Part of a small language model's weights: width 640.
MLP neurons of a small language model. Each row is named by its layer, matrix (gate and up: input weights; down: output weights) and neuron, and shows model dimensions 512-575. Each number is 128 + 24 x the weight over its row's rms, rounded and kept within 0 to 255. A neuron's up and down rows have the sign that makes its largest values positive.
After each neuron's rows, "fires on" lists the tokens most often at its 100 highest values on Wikipedia text that the model never trained on. A number after a token or word is its count.

L5.gate1692 [103 127 116 146 121 128  95 143 124 160  90 126 116 134  78 133 122 153 126 101 122 142  97 135 146 112 136 153 133 128  97 138 139 130 140 138 120 116 115 136 155 107 139 115 107 113 121 121 135 171 147 133 146 127 121 161 148 131 104 101 113 122 156 123]
L5.up1692 [106 117 104 161 135 134 112 137 106 155 135 132 116 149 136 155 129 124  94 116 129 124 116 149 115 123 154 192 144 176 138 112 121 115 140 129 123 120 140 167 108 140 145 107 121 133 191 116 120 118 115 175 144 144 122  96 150 160 130 115 145 182 133 121]
L5.down1692 [118 137 131 145 149 155 128 169 123 127 125 115 134 119 153 112 126 148 103 128 117 158 125 115 126 170 123 124 124 140 165 102 122 165 127 177 102 119 134 129 148 129 104  85 125 112 145  88 119 154 115 130  88 112 109 115 136 141 105 139 121 107  97  95]
fires on: "–" 26, " following" 15, " next" 8, "e" 7, "re" 5

L4.gate538 [134 113 119  82 106 123 134 142 137 134 117 151 144 135 129 101 120 130 115 129 111 157 119 157 100 151 108 106  97 177 114 130 150 122 143 111 132  94 106  77 159  85  94 135 143 120 121 155 106 153 114 170 158 120 117 143 116 126 136 110 189 125 104 158]
L4.up538 [138 157 152  78 121  99 119 118 107  92  95 150 142 115 153 120  96 143  94 139 124 128 113  93 107  93 119 100 136 148 112 107 151 127 104 130 171 121  92 157 139 130  92  79 128 111 113  92 145 183 150 140 133 120 164 125 124 141 132 204 126 111 104 107]
L4.down538 [ 96 141 133 146 142 117 103 143 148 151 167 123 101 103 149 143  87  94 136  91  97 117 116 143  77 113 151  93 119 181 114 119 181 108 101 123 161  95 153 137 148 177 136 160 115 135 155 158 153 151 139  78 147  94 174 106 116 174 106 149 168 137 104 149]
fires on: "\n" 38, " where" 17, " when" 9, " between" 5, " that" 5

L5.gate1197 [133 158 160 126 122 116 143  78 157 110 102 141 110 144 120 136 168 144 144 143 125 102 107 145 132 134 109 132 137 120 146 150 149 102 135 142  73 101 130 122 172 116 121 115 162 117 101 105 163 115  91 128 154 128 134 107 113 154 130 118 182 140 125  92]
L5.up1197 [133 149 101 115 129  63 157 106 111 185 120 113 120 124 103 129  80 110 150 120 118 144 134 139 104 110  88 111  58 134 176 180 119 121 176  85 140 139 148  86  93 125 136 122 142  72 134  97 124 129 100 167  79 133 154  97 121 141 126 145 157 148  98 127]
L5.down1197 [122 116 112 132 131 103 135  84  99 118 134 130 108 176  94 158 157 130 139 128 114  99 150 124 123 131  85 114 122  75 140 102 104  98 132 139 120  98  81  96 134 129 136 139 100 122 122 135  95 148 118 131 131 123 122 110  95 105  92  79 150 136 109 119]
fires on: "." 27, " of" 26, "," 10, ":" 4

L5.gate907 [132 132 126 118 104 141 141  99 126 136 141  76 128 134 159 118 101 173 115 119 122 148 110 113 121 141 117 159 113 120 127 151 157 116 107 124 135  69 150 121 123  98 135 146 132  83 152 131 120 145 125 123 145  82 174  99 135 143 162 105 111 129 172 146]
L5.up907 [178 135 147 139 101  85 153 117 115 147 154 143 107 105 134 105 183 114 101 125 112 141 141 153 142  96 122 157 127 103 157 134 117 130  73 138 121 142 111 128 152 125 161 123  99 117 156  96  74 112 155 171 159 122 181 147 122  81 153 131 130 121 163 110]
L5.down907 [109 149 135 139 141 130 170 102 122 124 126 135 138 147 173 111 133 116 112 141  87  95 129 139 147 131 120 140 128 156 153 126 114 148 112 168 109 165 122 122 131 146 132 123 148 127 110 115 113 118 148 144  98 134 133 154 173 126 129  84 141 132 142 107]
fires on: " |" 30, "." 23, " " 16, "^{" 6, "," 5

L4.gate82 [ 93 131 126 110  88 102 174 119 127 177 143 145 149 116 114 143  95  79 126 134 134  92  99  84 123 144 168 162  78 141 107 160 183  99 112 152 131 127 159 153 105 149 147 131 119 133 156 150 136 127 106 130 132 106  99 163 151 129 133 170 128 140 154 117]
L4.up82 [149 154 158 121 194 132 151 116 147 139 119 150 108 103 144 132 133 132  94 119 155 144  94  86 113 107  92 130 129 108 162 153 122 105  74 151 128 130 117 128  79 111 126 143 132 124 127 120 125 132 127 143 168 107 150 135 108 123 124 141 111 172 126 154]
L4.down82 [ 91 114 158 132 155 121 127 175 130 152 107 119  99 166 146 100 105 132 142  93 136 111 126 134 152 122  88 118 116 124  64 122 105 144 133 122 127 114 109 132 125 122 146 157 118 167 180 147 120 127 153 148 130 111 138 150 114  83 137 143 154 156 130 171]
fires on: "\n" 21, "-" 15, "==" 10, "===" 6, " sea" 5, " /" 5

L5.gate619 [126 110  63 135 142 137 149 149 125 128  89 118 113 154  94 120 127 128 137 119 110 147 111 109 124 142 114 150  96 125 113 126 123 140 152  87 141  91 133 129 123  73  98  92 152 122  94 161 120 146 129 135 132 150 110 145 162 120 121 149 151 145 144 162]
L5.up619 [ 95 102 100 112 132 167 140 168  88 105 130 160 123 132 139 106 119 120  89 139  92 143 105 162 116 156 138 148 162 134 105 125 156  95 134 100 126 148  93 130 140 151 124 103 142 133 140 105 169 152 138 126 100 111 141  90 183 125 116 146 130 129  86 160]
L5.down619 [122 138 127 103 121  79 132 137 113 185 180 117 117 170  82 122  90 116 149 144 135 144 160  93 159 125 147 110 112 108 146 125 140 126 161  82  89 102 134 138 148 114 126 134 126 117 116 152 184 136 123 114 130 130  79 139 112 129 129 112 204 151 134 144]
fires on: " a" 22, "," 19, "\n" 15, " an" 12, " that" 6, " former" 4

L4.gate172 [120 146 137 117 111 103 132 126 139 131 144 111 110 129 142 122  98 148 104 155 148 184  99 114 163  81 130 109 104 111  92 176 172 107 123 106 128 144 154 125 104 139  93 114 106 117 131 145  99 165 146 133 123 145 114 120 102 132 134  95 149 132 139 111]
L4.up172 [ 90 111 128 140 126 130 157 104 102  88 110 150 117 136 140 142 125 118 124 130 157 106  96 144 153 131 135 110 119 132 116 111 161  85 117 103  86 132 162 113 109 143 161 123 100 101 147 136 100 127 124 154 103 130 133 110 175 130 113 148 140 149 183 100]
L4.down172 [163 183 101 141 113 114 123 118 144  93 113 119 105 131 115 107  98 134 158 103 129 117 112  73 115 161 126 106 111 117 130 141 115 103 111 163 137 106 136 120 131 127 109 114 109 118 150 146 127 119 178 133 134 150 143 145  99 131 108 131 109 108 132 158]
fires on: "\n" 68, "The" 9, " (" 5, " –" 4

L4.gate1377 [147 133 154 114 132 135 144  96 147 108  61 143 117 166 140 134  92 134 166 111 131 154 115 159 121 126 102 106 139 135  56 183 120 119  97 151 124 164 134 171 117 111 136 161 116 120 131  90 118 119 128 129 106 106 137 101 136 145 133 159 102 146  95 160]
L4.up1377 [128 136 121 146 154 147 159 201 131 127 154 132 149 128 128 159 133 132 166 137 125  96 129 131 104 151 141  90 126 109  82 130 111 161 140 167 119 146 102 120 143 100 119 135 131  86 177 118  95 127 122 131 154 129 126 158 129 136 123 144 166 135 109 106]
L4.down1377 [ 99 101 140 126 122 133 161 135 108  99 108 136 128 150 151  78 131 164 150 134 145 153 117 111 131 118  57 184 119  94 128 136 102 137 100 146 110 121 118 172 157 138 102 159 137 143 120 130 112 127 138 111 165  86 129 134 151  90 128 152 156 140 139  88]
fires on: " (" 44, " in" 22, " on" 7, " of" 5, "1" 5

L5.gate1417 [170 122 130 152  96 136 161 133 143  94 119 145  93  73 107 133 115 129  75  98 115 128  75 119 106  83  75  94 148 114 110 153 148 114 120 179 130  85 133  96 158  93 111 178 145 143 146  77 158 104 118 100 162 150 135 129 127 168 142 128 151 163 138 105]
L5.up1417 [147 141 139 108 114 111 158 150 125 142 132 163 146 131 161 124  74 164 143 114 105 146 134 133 139 133  97 144  78 136 129 109 130 163 158 117 143 153 119 121 113  82 101 140 136 137 151 123 113  75  95  87  52 130 133 170 126 111 112 155 138 102  90 124]
L5.down1417 [147 156 106  72 162 106 122  94 123 131 138 154 118  90 155 135  85 100 129 163 128 173 114 120 158 148 105 102 109 167 141  79 103 152 134 106  87 150 164 124 131 135 162 128 121 102 125 112 167 166 169 115  93  93 180 127 126 118 119 105 134 108 160 146]
fires on: " in" 39, " of" 15, "," 6, " In" 4

L4.gate33 [121 139  87 127 126 144  90 158 169 126 156  73 142 141  99 144 124 112  99  99 110 121  97 105  99 108 119 113 140 163 115 104  98 156 116 136 140 169 169 130 136 124  90 128 155 113 123 104 130 171 165 109 147 152 121 130 157 162 131 127 141  98  96 150]
L4.up33 [ 87 146 116 168 152 125 170 177 131 100 130 132 141  84 119 107  85  90  98 116 145 131 147 135 150 104 176 189 117 137 105 138 137  77 168 110 123 111 133 163  82 149 109 138 128 133 115  89 122 129 132 155  98  82 127 135 184 160 159 101 114 116 152 146]
L4.down33 [132 113 147  98 102 100 118 125 130 170 107 105 102 137  96  62 127 122 149 128 115 121  86 132 120 128 116 110 114 118 116 108 123 128 128  91 153 153 107 108 157 151 133 129 157 111 154 118 124 113 166 102 142 123 116  61 125 138 163 130  93  77 127 129]
fires on: "0" 18, "1" 13, "6" 11, "ed" 6, " ranked" 4, "4" 4

L4.gate640 [136 143 119 104 147  96 113 108 153 135 124 134 144 139 111 168 158 144 119  74 102 120 148  97 123 113 148 160 120 132 133 148 106 128 128 149 132 156 139 119 146 140 119 151 112  96 104 165 113 131 113 114 135 152 204 133  94 131 103 149 155 116 154 158]
L4.up640 [ 95 154 121 124 144 115 142 162 155 101 171 115 119  91 195 124  99 126 165 141 122 138 130 141  90 128 103 126  87 149 108 142 122 124 127 133 162 127 127 138 126 135 119 108  78 120 125 123 114 137 122 135 134 108 110 100 103 112 181  78 123 108 110 116]
L4.down640 [146 141  99 131 112 129 104 136 105 110 155 100 123 129 181 143 105 121 147 104 108 116 118 108 117 114 128 132  88 178 126 107 108 105 128 119 111 144 134 100 113 125  89 131 150 104 127  81 175 126  99 132  67  77 116 143  87 156 132  71 141  91 159 121]
fires on: "1" 30, "d" 11, "2" 7, "to" 6, "tra" 5, "te" 4

L6.gate1473 [177 151 107 116 115 124 159 119 133 131 169 164 127 112 124 109 100 125  84 116 125 115 144 148 112 124 121  91 171 124 116 165 158 132 122  98 142 106 146 115 137  92 158 121 115 134 130 173 138 136 131 101 111 111 118 143 122 114 109  90 110 120 118 147]
L6.up1473 [125 121 110 127 116 150  94 134 124  92 119 119 137 123 115 122  87  89 115  90 145 123 160 120  93 144  68 155 134 160 127 139 116 141 115 121 144  94 100  69 118 113  86 182 104 118 133 129 125 125 135 121  93 158 138 159 121 151 141 120 107 133 115 174]
L6.down1473 [ 92 115 112 147 135 146 152 154 115 106 149 127 116 164 145  97 139 114 148 129 133 108 105 137 152 102 158 134  98  99 110 105 102 138  96 113 134  95 132 100 145 146 147 176 134 123 137  87  97  97 120 107 122 107 101  86 105 108  82 176 124  93 111 180]
fires on: "," 28, " |" 19, " " 17, "1" 7, "0" 7, ":" 5

L5.gate1363 [123 158 115 152 112 160 193 134 139 111 121 129 156 154 137 168 139  85 140  76 132 170 145 123 134 111 141 138 112 138 117 144  79 106 113 142  74  98 131 125 175 121 140 135 157 114 122 123 128 124 154 110 116 148 181 118 166 125 105 106 119 110  98 114]
L5.up1363 [135 135 166 124 108  97 166 103 132 183 175 135 164 131 137 135 169 161 147 184 132 103 129 107 136 145  87 122 113 166 133 125 143 125 101  97 151 104 195 112 146 150  96 128 119 104  99 107 118 133  79 131 132 123  76 101 137  91 131 168 126 144 148 124]
L5.down1363 [171 166 139 125 185 166 128  85  92 159 123 147 140 123 114  90 129 132 123 134 159 116 164 162 126 174 125 153 154 171 135 167 145 120 156 120 132 120 105 126 178 118 119 115 116 131  94 133 110 115  71 131 167 118 130 152 112 112 103 143 113 113 131 123]
fires on: " (" 31, "s" 14, "5" 9, "7" 9, "\n" 4, ":" 4

L6.gate14 [126 168 137 120 106 115 146 122 119 118 171 151 107 115 144 136  99 177 116 144 114 126  85 103 117 109 106  94 147 128 130 139 130  95  78 100 116  79 133 154  96 102 104 156 117 146 131 128 138 161 121 153 124 110 166 111 108 108 108 165 134  96 123 158]
L6.up14 [139 135 124 120 149 129 136 126 113 116 108 105 128 100 138 130  97 113 106 134 125 105 115 144 109  97 118 135 153 119  87 133 131 100 120 134 125 133 118 108 144 134 132 136 112 145 150 133 136 103 116 123 110 127 135 161 162 121 114 141 123 116 179 114]
L6.down14 [112  86 133 124 141 133 143 117 100 112 121 111 103 127 116 140 138 152 148 122 110 115 141 102 120 127 143 144 145 138 106 109  60 134 166 112 145 115 120  91 154 112 126 158 130 122 106 141 104 127  88 132 154 130 121 154  75 133 109 152  96 144 108 120]
fires on: " \"" 66, "0" 10, " who" 6, "1" 5

L5.gate531 [131 129 152 144 107 157 161 124 145  95 152 133 144 124 103 144  98 102  99  96 113 116 131 115 158 106 121  89 167  91 114 127 118 157  90 135  99 144 134 137 108  76  87 107 145 143 159 120  92 114 143 160 102 143 175 102 110  85  84  95 122 135 117  90]
L5.up531 [ 93 144 163 145 155 129 137 127 138 107 104  90 155 152 164 173 161 133 205 104 127 115 112 116 177 172 153  80 124 111  80 131 124 179 139 125 173 122 131 117 124 118 148 148 110 126 143 135 143 134 149 179 133 122 157 126 118 134 174 124  83 128 119  75]
L5.down531 [ 66  94 141 153 124 168 169 124 142 119 128 105 157 145 160 132 157 105 118 134 134  81  98 153 124 106 109 133 123 136 150 132 128 125 148  90  96 139 161 103  97 134 114 133  96 179 152  95 138 134 165 131 120 125 116 150 103  96 116  89 164 163 136 113]
fires on: " and" 21, "," 14, " (" 11, "born" 7, "et" 6, "1" 5

L6.gate335 [127 135 138 142  91 126 141 174 143 120 136 141 113 151 128 100 107 170 127 140 137 118 178 152 152 102 128 141 121 122 144 103 143 148 113  94 137 155 185 129 124 134 139 124 100  99 158  97 107 195 145 144 115 153 108 119 115 152  98 117 119 128 154 116]
L6.up335 [144 120  91 105 106 125 132 117 127 150 183  72 108 119 137 104 102 125 110 145 141 151  99 118 102 139 167 111  90 152 130 128 125 103 123 137 141 137 165 119  90 142 126 138 116  90 167 148 139 121 149 125  82 145 140 129 157 156 127 117 142 105 154 108]
L6.down335 [134 166 132 126 118  96 134 117 130 131 128 102 113 131 124 115 123 105 107  96 134 128  85 148 171 120 157 116 151 117  77 100 101 165 146 120  79 122 166 121 122 112 120  94  93 137 101 137 146 119 139 117 147 118  93 123 145  99 134 128 138 132 147 130]
fires on: " in" 61, "The" 6, " (" 6, " |" 6, " the" 5, "\n" 4

L5.gate468 [174 132 122 144 134 140 124 140  88 109  82 124 138 168 117 104 132 123 130 120 121 153 132 169 121 176 121  51 108 139 138 149 179 155 137 163 136 154 128 132 115 140  97 127 136 139 107 118 123 127 110 176  88 133 119 152 142 147 151 120 122 141 101  83]
L5.up468 [112  96 155 136 159 133 108 151 176 118 113 139  76 138  96  95 167 159 111 130 142 163 112 145 126 161  87 159 146 118 118 135 143 155 141 131 104  87 103 150 170  94 134 111 123 115  87  86 130 112 105 104 102 161 150 136 194  55 119  92 142 135 119 164]
L5.down468 [146 117 124 134  93 108  99 120 130  91 126  95 134 103 134 116  56 130 140  93 102 118 123 165 122 100 184 129 134 121 136 125 205 136 125 121 128 125 132 128 131 116 192 110 118 112 134 123 124 124 132 112 126 130 138 140 167 159  98 134 149 179 118 150]
fires on: "\n" 37, " that" 31, "," 8, " \"" 5, " to" 4

L6.gate61 [105 113  99 176 135 102  97 167 145 123 158  93 101 136 150 144 115 150  92 165 125 141 132  96 151 103 160 108 120 126 144 136 111 167 115 148 141 171 110  96  97  69  86  74  90  93 134 147 102 118 161 131 132  84 184 127  74 130 137 103 172 129 124 114]
L6.up61 [138 133 124 158 148 108 138 131 127 134 159 133  90 102 128 127 138 114 181 120 194 128 107 162 133  71 149 142 158 100 118 107 181 122 138 159 140  99 117 158 131 140 108 126 159 118 100 158 130 115 175 142  93 119 138 153 126 134 100  85 100 150 133 131]
L6.down61 [181 101 148 138 140 127 145 139 161 173 143 130 114 111 102 154 103 128 148 120 144 140  95 137 104  88 116 135 125 158 100 147 137 164 144 110 165 111 139 134 140 148  69  95 167 143 110 134 153 123 171 128 181 133 104 107 139 137 117 127 108  92 138 140]
fires on: "4" 100

L4.gate1161 [142 121 133  83 160 112 145 144 142 113 130 136 120 115 140 132  82 111 120 134 135  90 114 106 196 118 141 102 153 102  81 163 149 127 159 126 103 159 188 127 129 139 129 157 146  76 164  97 119 117  99 130 146 160 132  77 149 137 130 100 122 162 130 110]
L4.up1161 [ 93 118 163  88 131 139 112 162 143 151 156 129  99 130 123 117 106 161 176 157 156  80 147 105 104  91  98 102 165 132 101  94 136 144  90 157 157 105 163 130 135 141  91 155  94 145 186 113 156 133 140 103 131 100 118 143 117 121 156 115 112 122 170 156]
L4.down1161 [104 160 184 124 137  99 128 138 118 135 109 136 149 124 127  95 167 145 166 147 142 132 115 136 124 107  95 134  99 145  92 150 131 144 132 167 136  84 132 124 165 121 108 125 105 137 131 117 138  98  96 128 131 118 125 132 124 124 108 114  94 120 160 140]
fires on: " in" 15, " of" 8, " on" 8, "m" 7, " was" 7, " to" 6

L5.gate365 [151 127 137 138 154 109 117 139 161  98 102 161 108 180 113 194 131 176 137  43 151 115 134 122 113 139 110 115 103 112 138 168 106 153 133 122 175 148  90 112 136 108 110 131 175 112 145 128 103 180 140 163 180 147 145 156  96 156 149 154 108 107  98 132]
L5.up365 [106 128 114 130 175  71 126 151 131 153 117 106 146 128  87 164 122 105 108 137 102 113 153 130 139 143  98 105 130 133 140 113 140 153 151 153 173 111 121 115 144 151 115 112 178 129 146 167 105 162 104 161 150  80 155 153 116 103  91 165 175  94 126 124]
L5.down365 [133 124 162 105 132 141 127 136 170  98  79 130 155 121 136 147 163 156 140  68 127  96 143 121 131 117  90 102 120  86 101 145  96 110 140 134 107 126  66 122 140 131 165 137 144 126 116 165  72 126 124 101 150 129 142 159 126 121 126  85 163  93 110 155]
fires on: "-" 24, "–" 20, "op" 6, " (" 6, " of" 6, "/" 5

L6.gate1039 [117 130 114 173 145 138 131  97  91 147 135 113 145 126 137  94 125 139  95 103 154  83 137  84 109 141 109 163 149 125 139 132 103 129 127 120 170  91 141 156 112 147 162 107 150 140 116 130 138 157 132 116 121 146 156 127 105  69 101 136 143 174 106 121]
L6.up1039 [127 182 118 147 169 118 100 126 108 172  94 154  87 151 103 127 133 114 132  55 102 117 148 172  99 118 139  88 114 100 134  89 157 169 159 129  99 159 130 118 125 121 147 153  99 119  98 163 131 132  99 109 133 114 155 107 125 139 141 118 142 153 130 161]
L6.down1039 [ 80 138 141 114 156 141 169 122 107 112 131 120 133 148  80  81 137 130  97 113 168 112 115 147 139 116 153 147 105 150 141 112 118 146 138  95 163 149 135 199 143 120 127 147 144 172 116 112 138 110 148 160 140 139 103 103 126 133 116  99 145 142 158 137]
fires on: "–" 23, " to" 15, "har" 9, "ta" 8, " song" 5, ":" 5

L5.gate1464 [123 116 151 134 116 149 122 174  99 110 157 121 131 180 126 134 141 149 123 158 165 175 171 103 132 139 121 115  61 119 136 109 155 137 154 160  97 110 104 150 135 138 143 128 147 141 119  98 106 131 151 101 104 156 161 128 131 141 161 118 142 110 105 132]
L5.up1464 [103 143  93 128 191 102  92 163  95  99 148 122 129 164 101 137 148  98 168 134 145  88 108 103 137 119 130  83 138 146 128 146 135 117 123 130 129 189 130 151 122 122 120 147 128 109 152 104 113 186 168 137 139 130 130 137 113 127 106 139 130 114 147 104]
L5.down1464 [114 119 102 124 151 142 164 133  85 117 139 128 127 187 130 119 133 175 119 188 136 137 120 144 150 123 107  83 151 160 121 121 163  94 135 163 141 164 147  99  79 118  98 176  88 127 148 137 138 115 157 143 145 146 128 159 111 130 147 136 172 151 117  80]
fires on: " began" 15, " started" 11, " was" 9, " to" 8, " while" 7, " time" 7

L5.gate248 [124  87 129 116 141 116 111 113 108 132 121 156 114 113 138  94 163  79  90 118  87 114 102  93  72 121 135  98  93 104 113 151 157  74  82 115 111 122 124 120 133 158  95 187 105 122 180 132 160 121 124 112 137 117 145 136 155 153 127 128 125 124 109 121]
L5.up248 [119 141 104 136  81 118 118 128 126 129 127 197 129  95 109  95 112 119 105  80 167 165 133 148 120 114 196 107 122 115 130 109 142  88 100 143 194 140 162 133 114 128 120 130 156 124 125 161 143 197 106 169  97 121  96  58  98 183 140  95 134 134 144 113]
L5.down248 [116 189  94  96 114 130 163 110 103 136 157  90  98 147 130 159 129 105 147 134 136 128 126 181 125 161 140 117 139 127 104 147 137 121 145 137  87  79 112 104 128  61 135 153  91 145  97 139 105 138 185 102 132 153  91 120 105  93  92 122 101 178 139 159]
fires on: "\n" 39, " on" 13, "0" 9, " of" 8, " (" 6, " the" 5

L5.gate359 [104 124 130 123 105 141 176 147 131  87 118 159 105 128 135 124 171 112 124 142 142 147 171 121 142 143  58 177 188  85 148  93 148 129 111 106 130  97 152 123 154  76 116 135 108 185 211 139 139 110 139 164 133 133 128 113  99 118 144 149 187 126 174 117]
L5.up359 [118 109 139 115 116 128 152 114 138 155 105 118 133 119 113 152 159 173 110 106  86 133  71 156 116 117 123 115  68 140 154 119  93 124 135 115 115 131 131 105 131 130 126 131 145 134  83 140 156 100 155 101 130 121 135 119 108 112 142 147 164 101  90 135]
L5.down359 [134 143 123 123 112 144 105  97 117 117 110  88 179  99 106 109 126  84  99 134 127 118 131 130 101 160 124 122 115 150 121 131 155 121 108 134 156 167 113 118 117 135 152  87 152 111 135  93 132 165 154 126 120 144 133  95 149 117 115 155  95 136 141 160]
fires on: " in" 24, " on" 24, " after" 22, " to" 5, " After" 5, "," 4

L4.gate18 [ 93 181  76 136 114 156 109 110 122 109 123 104 100 148 159 165 106 141 123 161 135 100 176  77 151 123 168 114 157 112 162  93 130 148  96 103 130 126 152 125 140 163 143 127  97  98 129 124 161 162  96 110 127 118 157 147 118  95 122 108 123  98 122 125]
L4.up18 [113 154 109 157 131 118 159  95 143 141 156 133  99 121 163 140 125 114 123 177 125 114 176  98 182 128 123 104 143 132 136 120 139 124 115 130 111 121 147 112 114 173 123 137  64  66 118 139 121 167 125 101 158 120 108 136 107 136 111 108 159 144 124  82]
L4.down18 [141 123 107 126 137 141 127  99  82 137 154 111 104 189 104 110 134  92 107 111 129 130 114 100 148 105 117 113 171  70 162 137 105 127 122 114 130 104 123 127 134 128 140 117 105 128  72 117 125 159  90 111 152 133 109 150 101  97 143  98 137  81 150 129]
fires on: " =" 26, "ly" 20, " (" 9, "|---|---|---|" 7, "lap" 5, "\n" 4

L5.gate23 [117 117 138 130  86 140 143  95 123 130 112 107 123 143 127 139 109 127 117 135 107 121 116 139  94 121 107 156  92 114 137 162 122 155  94 110 153  77 155  83  95 128  97 120 128 100 117  82 109 142 144 122 127 153  97  93 143 107 114 125  97 115 150 120]
L5.up23 [149 120 143 109  58 161 134 140 110 150 111 117 129 145 157 118 145 151 132 128 126 110 181 172 183 142 130 134 106  94 152 161 139 158 136 135 113  81 147 142 130 111  85 123  84 110 129 157 121 135 138 194  95  96 141 146 120 131 160  98 142  34 152 161]
L5.down23 [108 144 110 124 162 131 119 136 138 130 117 139 170 154 129 113 136  73 108 104 131 158 105 120 119  82 138 168 145 123 137 149 106 144 116  98 130  91 119 145 136 147 125  93 125 156 132 172 113  90 172 107 135  87  95 140 100 124 149 104  61 153 134 163]
fires on: "," 73, " (" 13, " |" 4

L5.gate1659 [133 131  91 106  96 119 114 109 140 138 127 127 118 134 130 164  73 110 134  92 139 163 112 144 108 159 131 137 133 117 115 129 139 125 110 161 123  98 110  83 106  98 123 153 130 156 116 127 133 131 135 100 168 128 165 110 106 115 152 116 124 171 137 147]
L5.up1659 [151 154 144 144  76 105 147 149 155 128 110  96 108 104 109 149  94 142 131 122 159  96 134 157 159  83 133 136 127 106 114 103 108 140  97 124 143 114 150 113 143 129 184 140  97 141 113 152 130  93 138 132 123 121 144 144 132 153 128 142 112 139 129 163]
L5.down1659 [168 147  98 136 103 138 148 124 135 134 152  93 122 136 139 108 143 109 150 105 163  92 129 141 137 139  99 161 114 123 111 124 103 128 103 106 126 154 130 155 124 129 134 152 103 109 148 106  96 137 101 112 103 142 105 159 135 113 121 139 118 126 170 145]
fires on: "\n" 39, " " 7, "bi" 6, " |" 6, "qu" 5

L5.gate502 [128 140 139 161 143 118 165 139 161 120 148 101 152 144 151 119 161 101 119 130 168 147 116 133 131 118  86 119 120 153 144 104 145 106 150 161 139 106  98  85 137 129 177 109  96 140 127 124 120 105 142 150 173 155 160 138 121 136 129 155 146 114 139 141]
L5.up502 [158 148 166 167 118 130 120 129 161 118 105 114 146 137 136 140 114 113 125 118 120  78 176 163 150 139 179 142 139 107 179 130 115 152 109 148 145 150 123 118  83 106 142 117 150 131 108 144 106 114 145 133 125 102 153 135 108  94 128  95 178 118 139 101]
L5.down502 [121  89 144 129 147 173 142  75 150 130 149 162 162 143 115 114 117 133 101 137 119 155 176 111 124 146 124 134 117 132 166 113 132 120 147 129 186 124 114 136 131  95 139  92 128 142 117 161 147  99  89 134 125 104 129 129 111 162 157 120 144 138 187 142]
fires on: "," 29, " and" 28, " to" 8, "ly" 6

L4.gate570 [111 112 137 122 168 105 137  97 169 129 132 109 116  92 128  90 152 120 151 130 104  89 121 146  92 124 170  98 165 134 149 131 144 137 122 144 148 125 138 152 159 149 142 136 101 103 147 155 123 151 142 140 108 108 159 128 107 133 100 134 122 137 179 116]
L4.up570 [116 119  95 182 144 147 139 118 123 104 123 167 136 163 140 124 156 157 146 149 165  96 132  95 160 131 142 150 134 125 170 121 109 123 123 126 143 131 111  89 137  99 132 137 162 141  97 190 134 138 150 118 119 114 116 134 128 126 153 126 133 104 148 119]
L4.down570 [126 132 119 143 182 142 158 106 132 109 113 179 101 160 153  83 124 160 166 127 147 133 118 125 109 134 145 114 159 102 127 121 130 107 158 153 171 110 126 110 122 104 111 134 138 123 117 188 114 121 108 130 144 129 206 126 103 170 144  66 131 130 132 123]
fires on: "ly" 39, " and" 22, "ally" 10, " or" 8, "ically" 4

L5.gate1631 [141 163 110 148 102 132 136 132 163 134  89 122 126 137 146 153 127 143  92 146 166  92 143 126 112 113  97 111 130 161 115 134 129 127 101  93 117 158 152 133 117 108 109 119 161 148 120 118 107 170 106 137 149 171 129 133  93 110 106 124 149 174 104 142]
L5.up1631 [120 129  62 131 126 151 116 119 120 115 142 150 123 117  92 157 109 124 116 171 151 136 148 134  97 142 102 162 164  71 143  86 164 126 124 117 131 128 177 129 140 113  99 153 111 148 128 107 141 101 126 120 118 144 101 105 110 160 108 132 163 138 128 133]
L5.down1631 [112 143 143 153 178 105 114 160 135 109 116 133 140 121 130 128 109 143 140 119 169 135 155 116 118 147 116 125 180  99 121 145 152  88  99 156 150 129 122  90 124 116 139 101 147 109 128 102 117 103  80 144 183 113 131 122 135 132 155 114 143 126 129 127]
fires on: " to" 36, " of" 17, " in" 9, " on" 8, " for" 6, " |" 6

L4.gate572 [138 134 162 145 108 102 197 150 112 161 114  88 127 114 111 151 134 121  76 124 155 112 150  97 147 110 128 104 101 119 111 149 110 121 123 115 137  91  82  95 139 141 147 152 116 146 105 108 131 169  57 150 142 125 107 115 132 112 138 103 146 177 107 127]
L4.up572 [133 159 135 141 130 139 134 107 104 102  82 147 148 120 119 100 181 126 121 119 109 121 126 141 104 181  99 119 123 109 128 109 160  65 135 128 110 136  78 184 129 118 119 151 152 149 158  69 115  82 112 115 120 128  74 129  93 139 114 119 134 167 105 148]
L4.down572 [119 120 152 123 117 146 153 131 139 150 111 129 189  97 179 131 139 161 121 136 106 140 117 122 124 137 130 133 116 127 134 144 114 126 125 171 128 100 119 105 113 151 142 116 149 134 110 167 120 148 138 103 126 119 168 101 141 151 170 125  80 121 141 158]
fires on: " in" 20, "s" 18, " of" 11, " on" 9, "ce" 4, " had" 4

L6.gate787 [134 133  80 101 141 127 163 120 100 119 128 112 122 182 122 112 154 135 112 115 123 124 143 123 108 159 116 111 134 169 115 112 148 130 133 133  90 128 109 133 153 102  98 125 156 131 107 148  98  87 133 154  66 136  58 124 117 111 120 167 112 112 129  98]
L6.up787 [185  67 109 142 125 118 121 114 125 116 129 148 121 157 135 139 115 135 130 128 138 142 172 122 118  78 128 159 162 115 100 123 140 130 113 106 130 120 107 127 121  98 145  97 151 142 162 121 104 147 100 125 110 133  77 131 155 101 121  82 108 104 110 134]
L6.down787 [120 144 122 118 130 171 140 134 134 162 112 110 173  95 111 107 121 107 127 134 127 109 136 151 143 132 141 128 144 111 158 131 127  97 146 130 155 119 120  91 110 101 120 140 107  92 138 153 147 148 111 121  87 148 130 102 147 139  90 121  98  97 168 113]
fires on: " \"" 60, "\"" 19, ")" 9